MLP neurons of a small language model. Each row is named by its layer, matrix (gate and up: input weights) and neuron, and shows model dimensions 80-207. Each number is 128 + 24 x the weight over its row's rms, rounded and kept within 0 to 255. A neuron's up and down rows have the sign that makes its largest values positive.
After each neuron's rows, "fires in" lists the words (lower case) most often at its 100 highest values on Wikipedia text that the model never trained on; "fires on" lists the tokens most often at its 100 highest values on Wikipedia text that the model never trained on. A number after a token or word is its count.

L2.gate177 [128 128 132 126 135 127 109 111 130 127 138 157  82 130 133 138 148 125 108 133 128 124 152 121 129  96 176 125 129 135 127 104 134  82 128  81 137 157 126  92 167 206 130 123 125 130 147 127 135 128 112 129 126 101 176 117  85 123 136 160 127 127 100 127 172 126 137 138 141 124 144 164 131 128  91 121 105 127 129  92 126 168 145  87 133 126 125  72 121  83  72 131 122 126 148 124 139 127 129 131 118 119 144 126 126 155 106 108 169 111 122 126  75 159  93 130 160 170 131 104 110  95 125 121 177 124 169 160]
L2.up177 [191 129 125 127 139 128 108 149 134 137 104  71  70 168 134  77  99 122 179 134 128 126 135 124 134 153 130 123 128 134 126 134  89 150 130 151 131  30 130  86  85  96 126 118 126 121 113 126 129 129  92 123 131 107 134 139  80 128 109 160  92 127 176 120 128 127 113 177 131 129 114 133  94 124 183 115 143 128 129  92 129 153  78 126 119 125 127 131 124 113  85 130 131 143 142 112 153 103 123 131 111 135 147 134 123  88 116 134 149 170 127 129 158 116  92 127 149 131 110 145 100 130 126  97 158 128 149 113]
fires in: "right" 15, "light" 13, "night" 13, "eight" 8, "fight" 4
fires on: "ight" 95, "ission" 5

L3.gate179 [226 159 123 105 117 158 109 124 134 113 143 135 162  49 160  97 159 139  99 135 142 132 120 152 123  86 104 110 105  91 145 134 156 161 120 164 159 165 133  81 137 130 145 123 109 138 102 128 122 131 138  71 108 131  60 109 104 128 113 166 115 121 142 153 125 119 166  90 147 157  96 152 127 138  92 143 144 139 132  93 148  78 114 130 136 111 147 150 119 119  97 114 121 155 108 116 132  96 141 138 137 128 135 126 129 109 118 154 127 125 127 140 102 101 137  85 140 122 109 119 125 146 155 157 130 133 155 130]
L3.up179 [140 143 144  97 135 128 106 118 119 126 170 128 116  86 120 114  87 104 137 120 140  93 127 133 113 137  97 140 118 147 130 160 172 138 130  94 136 137 120 149 124 157 139 115 137 125 135 144 149 125 160 124 115 125  98 139 177 202 148 105 148 154 140 149 122 139 123 122  94 119 193 123 107 171 120 157 158 101 156 115 115 123  77 125 137 135 145 108 104 111 167 127 133 107 115  85 119 147 127 132 124 119 113 119 122 108 118 110 130 113  83 215 106 161 102 135 129 111 133 106 176 150 113 154 102 172 148 107]
fires in: "the" 59
fires on: " The" 65, "able" 13, "les" 10

L3.gate447 [115 128 135 157 120 130 131 123  66 136 130 124 119 203 126 130 130 124 122 125 133 133 131 131 126 119 117 106  91 134 115 116 179  36 126 119 122 118 117 103 158  12 135 128 123 133 111 119 129 119   4 229 133 114 140 120 121  90 128 132 124 127 127 108 127 126 161  99 122 132 124 139 123  55 159 155 125 142 135 108 127  94 122 119 136  70 114 186  91 155 122 126 117 131 103 131 133 115 136 135 127 138 122 124 132 128 131 147 128 126 136 108 127 102 127 146 129 121 123 128 111 136 127 129 122 130 132 127]
L3.up447 [ 93 128 126 149 134 122 121 131  19 130 151 128 137 210 130 126 111 127 127 125 127 126 128 135 126 183 124 145 143 161  84 136 146 165 133 106 134 140 129 121 153 135 127 124 115 120 111 139 139 125  73 117 125 111 138 140 117 140 110 151 121 132 134 121 125 133 146 110 129 134 164 129 116  87 115 152 132 171 138 128 113  84 136 116 136 128  86 148 123 148 137 126 128 131  88 131 131 113 123 140 132 125 119 127 117 138 127 121 142 151 126 213 132 142 118  88 131 133 131 137 137 127 134 125 112 148 135 134]
fires in: "after" 35, "awards" 5, "right" 4, "edwards" 4, "golden" 4
fires on: " after" 38, "old" 30, "wards" 14, "ight" 9

L2.gate196 [116 130 129 134 162 125  97  94 141 128 138 121 155 134 105  35 133 129 127 124 128 156 117 130 125 205 129 128 131 126 132  53 106  85 133 110 151  93 128  84 159 113 134 138 126 134 161 125 126 129 139 126 123 123 118 109 118 128 188 150 152 129 149 120  98 127 104  76  90 137 141 127 153 129  55 124 109 135 127 107 134 105 117 150 166 127 123 125 124 161 141 121 128 138 173 157 174 155 125 121 108 140 141 121 128  65 164 129 107  93 129 133 139 142 116 132 142  89 124 145 146  85 133 128 144 127 112 102]
L2.up196 [105 126 131 123 157 123 137 106 131 139 147 134 119  69  67 137 123 126 186 119 129 127 133 127 126 131 137 121 134 126 125 167 149 120 130 163  89 157 128 144 109 125 126 127 128 126 116 126 128 125 112 124 126  48  99 132 121 136 161  72 154 128 158 124 164 127 117 100 137 129 165  94 157 134 113 124 142 134 129 143 129 144 138 174 137 126 122 172 124 162  70 129 138 151 101 128  90 128 128 138  80 110 130 126 124  98  73  93 185 179 130 131 107 121 188 127 124  91 154  69 191 140 129 111 123 135 125 100]
fires in: "history" 27, "during" 16, "rights" 10, "based" 8, "initially" 4, "especially" 4
fires on: "istory" 27, "uring" 19, "ly" 16, "ially" 14, "ased" 13, "ights" 11

L2.gate11 [172 127 128 124 121 124 154 142 128 127 168 102 140 156 125 162 169 122 193 138 125 128 158 125 130 116 137 129 126 118 122 171 128 121 136 117 206 172 128 169 140 140 126 119 130 129 164 124 126 130 116 132 133  92 162 138 165 133 138 120 116 127 128 127 131 126 136 120 150 119 150 107 139 127 167 111 154 122 131 105 125  83 149 125 111 131 130  94 132 125 109 132 144 139 125 112 209  96 125 126 100 121 120 131 128 172 134 129 104 129 128 123 118 106 108 134  88 152  89 111  98 174 143 110 132 130 120 135]
L2.up11 [183 129 127 119 158 129 105 115 133 128 109 151 166 144 133 166  78 131 184 128 127 153 119 124 126 107 136 130 131 123 129 162 141  72 134 180 132 124 130  99 129 143 126 140 127 134 140 123 126 125 123 130 126 124  89 117  87 134 151 160  94 130 178 125 137 125 108  72 159 128 104 129 118 133 135 127  93 125 127 111 130 124 120 163 127 121 122 141 122 169 169 136 126 104  59 131 170 161 124 130  92 132 137 137 132 104  33 141 120 143 128 125  87  56 119 130 105 111 141 179 152 122 128 108 152 126  97  87]
fires in: "most" 26, "students" 8, "studies" 8, "addiction" 6, "jurisdiction" 4, "victoria" 4
fires on: "ict" 41, " most" 28, " stud" 28

L3.gate141 [126 123 123 146 128 143 134 124 131 120 128 124 128  84 125 128 117 121 139 127 128 122 127 109 122  90 150 130 119 123  88 118 255  95 128 111 127 156 130 157 109  60 127 126 109 126 123 136 120 144 124 205 130 131 149 131 136 125  82 103 131 135 132 123 124 137 137 120 123 126  62 119 140 122  60 138 126 141 126 134 120 205 131 120 129  45 100 118 210  96 110 127 127 125 124 121 122 120 125 140 123 122 122 150 135 127 124 129 130 126 130 255 134 104 141 140 121 134 135 129 124 127 120 127 131 164 127 128]
L3.up141 [ 95 120 130 144 128 117 121 120  25 120 131 129 148 152 134 131 118 126 126 138 131 126 127 138 132 169 109 141 136 146 115 133 255  85 122 128 125 193 128 122 165 182 134 125 118 119 128 134 132 137 167 113 130 119 127 132 123  91 108 148 134 123 122 139 126 127 117 118 128 125 141 134 131  49  73  92 132 161 131 128 137 182 128 130 126  81 119 132   2 116 145 131 121 124 105 123 129 105 124 132 137 138 123 124 132 132 128 131 130 146 124  98 123 128 130 119 130 125 132 124  73 134 135 120 123 124 121 120]
fires in: "canadian" 18, "service" 11, "police" 9, "born" 9, "canada" 8, "office" 6
fires on: "ice" 45, " Can" 30, " Ind" 16, "born" 9

L2.gate395 [ 94 118 127 123  62 122 155 135 129 112  88 141 120 114 102 108  92 116 135 126 126 143 119 122 134 187  60 129 128 138 135  89  85 182 131 101 140 110 129  97 186  81 124 109 123 126 140 137 125 132 121 122 128 108 186 136 175 124 207 158  83 126 148 127 181 128 128 150  96 129 194 109 159 130 123 136 132 129 121 118 131 128 128 132 100 129 128 128 127 128 187 124 136 141  96 141 166 177 123 130 137 171  84 138 134  80 106 128 129 134 124 119 135 134 140 131 145 125 153  86 166 112 118 197 109 126 126 128]
L2.up395 [141 128 128 112  83 119 126 163 128 113 100 178 187  95 113  85  96 125 100 135 127 137 127 133 137 135  84 125 129 135 131 115 101 118 132 114 130 129 123 130 197 172 125 122 128 133 111 132 125 129 123 124 126 156  78 120 136 124 150 121 171 127 170 127 106 131 126 114 110 130  72 142 160 121 102 135 111 121 122 162 140 163 130 139 102 132 124 158 123 171  96 118 116 112 187 138 122 106 117 125 163 102 166 133 125 148 190 147 113 128 124 126 174  69 117 134 142 163 153 124 100  83 127 100 120 133 142 127]
fires in: "public" 19, "show" 14, "first" 13, "shows" 7, "publication" 4
fires on: " show" 26, " public" 26, "h" 23, " first" 13, "aid" 4

L2.gate452 [136 137 129 141 157 121 125 170 124 141 117 100 120  99  93 123 165 136 171 130 127 114 109 133 130 211  86 125 134 129 134  89  68 138 127 144 124 112 133 100 151 110 130 126 129 137 137 125 128 131 169 133 123 119 104 126 121 127  64 103 152 130 149 131 177 122 123 143 141 121  87 118 130 127 140 121  98 128 133 118 126 129 126 122 132 128 121 151 125 106 157 123 120 154 175 127 176 129 125 121 131 119 189 131 125 148  85  79 135 112 131 133 139 158 148 129 151 109 154 111 110 161 125 155 119 124 109 122]
L2.up452 [156 123 126 133 153 129 134 142 127 123 153  96 103 113 146  89 150 126 143 131 130 135 118 128 126 103  94 130 129 129 127 110 165 153 127 115 122 154 129 128 129 105 127 111 128 129 185 128 126 128 120 124 126 142  96 127 144 129 158 130  84 128 124 135 155 129 126  72 112 137 157 210 130 130 100 126 109 130 128 134 129  99  75 131 123 129 122  64 132 150  72 130 138 105 122 146 146 142 129 125 119 120 117 131 129  83  88 116  84 111 128 128 152  98 113 129  64 162 196 141 154  54 126 190  99 130 114 127]
fires in: "title" 16, "television" 10, "next" 9, "tournament" 8, "tells" 4, "text" 4
fires on: " t" 81, "ext" 13, "T" 6

L6.gate174 [146 124 150 156 124 174 143 154  72 162 147  93 147 187  89 100 124 127 169 126 106 162 153  89  97 173 145 114 117 128 115 124 156 127 162  95 139 173 130  95 127 138 129 133 152 117 136 121 153  78 112  94 137 117 159 119 114 107 137 165 138 123  86 130 132 132 153 103 116 133 125 100 157 136  86  93 171 106 139 106 101 151 145 135 106 143 109 167 137 162  92 110 146 123 136 138 145 139 154 132 123 114 161 149 185 147 141 151 168 118 147 102 161  99 133 108 121 150 137 117 110  92 175  76 123 136  96 142]
L6.up174 [168 159 138 163 158 105 153 127 111 144 137 144 131 140 118 162 131 141 141  97 142  90 117  98 152 177 115 126 153 137  91 123 122 109 122 163 111 128 153 134 115 109 125  86 135 136 133 141 119 117 105 146 105 133 146 125 141 128 151 119 137 139 106 139 136 154 166 187 118 148 130  94 153 130 125  72 136 112 108 169 130 116 126 155 169 146 121 156 117 150 107 118 130 106 132 129 146 105 109 149 111  82 110 145 132 160 144 138 152 151 135 122 103  97 124 108 126 122 148 103 126 121 158 115 116 131 139 109]
fires in: "of" 47, "by" 13, "which" 6, "federal" 4
fires on: " of" 47, " by" 13, " f" 8, " which" 6, "2" 5

L2.gate267 [166 119 125 121 173 127 124  98 126 119 136 148 160 119 199 112  91 130  83 134 131 125 111 124 129 143 132 127 132 131 131 209 138 150 122 154 128 135 127  91  57 113 126 112 129 130 178 128 132 131 146 124 130 243 170 124 141 124 140 110 151 130 180 131 163 129 117  97 103 130  93 146 111 134 109 130 129 132 125 102 129 158 118 109 145 129 123 120 135 133 114 124 130 138 152 122 112 146 127 131 158 120 117 123 127 160  65 102 158  97 126 128  82 134 183 132 117 150 109 146  89  91 133 139 116 130 173 147]
L2.up267 [190 131 128 138 175 132 168 113 135 123  65 185 132  87 121 122 110 131 160 133 130 153 128 130 126 142  85 133 126 134 128 122 124  79 122 186  86 118 127 154 150  86 127 128 128 124 156 129 128 127 151 126 128  97  81 125 145 127 124 140 100 129 122 134 123 129 128 115 143 131 170 131 154 126 123 132 142 135 130 119 129  83  22 178 129 122 121 163 121 130 141 132 134 156 151 132 129 131 129 129 180 135 157 126 125  76 153 124 144 160 126 136 144 133 163 128 127 147 121 146 127 140 126 150 154 129 116 103]
fires in: "total" 20, "against" 17, "tv" 7, "while" 5, "sculpture" 4, "hiv" 4
fires on: "pt" 27, " Total" 20, "V" 18, " against" 17, " while" 5

L2.gate148 [212 118 127 127 104 124 143 132 130 135 108 126 144 178  93 129 124 127 115 128 126 134 127 128 129 151 196 125 131 133 123 166 118  90 130 184 112 113 126 101 101 132 128 137 127 121 157 127 126 127 139 130 131 133  48 130 155 130 183 101 131 131  60 132 167 129 121 178 102 128  89 164 119 125 171 119 142 135 128 121 125 101 180 124 135 127 128 159 132 165 124 132 121 139  64 130 119 121 124 130 126 177 103 123 125  76 212 145 121  75 129 131 127 140 119 132 113 163 114 129 119 102 122 148 150 128 124 146]
L2.up148 [ 90 132 127 128 150 131 125  78 140 120 115 167 103 121  95 129 134 134 109 126 127 133 115 137 127 134 106 129 127 130 131  77 192 141 131 129  51  81 125 128 124 128 131 140 128 128  92 127 127 131 146 127 131 110  78 132  96 139 142 137  93 125 100 129 101 125 129 163 116 126 122 125  92 126 119 132 127 125 128 127 130 107 162 127 121 125 136  23 126 105 157 130 123 146 106 122 209 148 128 130 105 141  75 131 127  84 139 148 176  94 131 128 112 168  91 130 113 132 138 161 104 128 131  87 132 122 132 129]
fires in: "this" 16, "home" 10, "become" 9, "some" 6, "income" 5, "another" 5
fires on: "ome" 40, "ise" 29, " This" 16, "other" 5

L2.gate393 [ 91 135 127 120 128 130 136 110 126 131 107 131 126 144 153 109 104 135  47 126 129 116 145 134 127 142 162 132 126 127 129 129 131 154 126 141  87 114 132  79 175 136 126 124 126 132 139 128 130 128 126 127 134  55 107 128 128 126 146 126 190 124  88 130  67 127 148 137 104 127 195 124 149 127  94 137 128 128 132 106 131 140  96 125 122 123 132 169 119  94 147 122 128 155 105 135 128 157 126 126 106  75 139 124 121 140 163 112  71 168 123 136 108 103 104 128 128 139 159  89 180  99 126  66 160 132 135 179]
L2.up393 [133 127 129 123  91 135 127  95 128 126 159  66 184 201 126 155 127 127 130 126 128 124 121 127 126 152 149 129 127 120 129 104 111 147 127 142 158 105 129  92  77  99 130 117 126 127 141 127 130 126 128 130 123 109 113 131  94 131 122 144 120 127 126 129 154 130 141 139 119 131  58 198 135 133 114 115 129 127 121 168 125 124 115 120 157 128 122  80 122 130 128 126 130 109 118 119 200 155 126 128 162 117 125 124 130  66 146  42 110 155 133 128  90 114  85 132 136 185 173 136 174 122 133 133 139 128 123 101]
fires in: "held" 21, "many" 18, "due" 8, "decided" 6, "avenue" 6, "blue" 5
fires on: "ue" 46, " held" 21, " many" 18, "ided" 15

L2.gate26 [ 81 130 135 132  93 127 111 141 126 128 156 183 133  67 155 137 140 137 140 136 124 147 140 114 124 162 144 122 132 125 133 105  59  73 131 173 163  85 122 139 114  68 128 125 124 125 131 123 122 124 123 122 132 157 127 129 175 129 146 133 141 127 141 124 103 127 134  65 143 133 143 158 152 131 113 125 113 127 128 136 131 135 178 127 131 137 125 124 118 125 136 130 126  84 138 123 155 138 133 127 144 157 155 126 130 139 118 120 102 161 130 128 114 135 107 130 165 127 152 116 132 111 129 175  67 131 181  93]
L2.up26 [ 53 135 124 129  94 127 140 147 131 145 134 101 131 117 164 162  93 128 107 134 128 131 123 129 130 112 182 130 135 129 130 167  95 151 123  92 101 146 129 146 110 168 133 114 128 122 100 131 124 120 110 127 124 133 161 129 178 135 177 123 140 127 106 129 118 128 119 139 126 131  72 112 117 128 139 131  96 139 128 163 122 105 146 130 137 129 134  82 131 136 101 126 130 129  94 126 100 129 120 129 123 158 125 132 132  99 138 105 118 122 139 132 176 115 106 130  94 129 110 129 160  90 132 137 124 123 104 121]
fires in: "people" 23, "school" 18, "schools" 10
fires on: " school" 28, " people" 23, "aj" 21, "ox" 19

L3.gate267 [ 83 105 120 121 131 105 108 134  72 130  90 112 167  21 137 123 144 128 119 130 131 133 134 137 126 123 124 141 112 156 100 124 165  88 128 131 128 157 130 137  96 146 128 117 117 117 110 125 137 131 170 111 119 131 236 127 114 141 146  93 120 131 129 119 129 130  92 135 133 145 136 131 127 128 130 135 120 165 133 124 112  31 133 133 140 163 122 130 177  34 117 138 119 131 107 129 131 109 120 132 136 129 125 116 141 131 123 133 133 138 151 247 134 135 127 151 142 120 133 120 124 127 130 123 132  72 143 129]
L3.up267 [131 128 119 123 126 142 147 134 111 132 138  95 117 101 118 118 161 145 123 128 126 132 123 106 120 142 115 148 111 117 140 126 105 120 129 106 115 129 126 140 161  76 147 130 140 116 131 116 124 122  91  93 125 117  79 127 123 135  94  54 129 130 133 160 129 134 115 131 123 120 122 133 115 142 180 155 126 105 143 150 100 125 137 113 136 139 107 162  62 108 152 125 127 129 130 132 128 123 126 123 126 118 130 132 136 129 118 135 127 112 159 115 117 104 132 197 134 135 132 138 146 127 149 132 130 123 133 129]
fires in: "from" 40, "or" 11, "under" 7, "inflatoplane" 6, "hurricane" 5
fires on: " from" 40, "ane" 29, " under" 14, " or" 14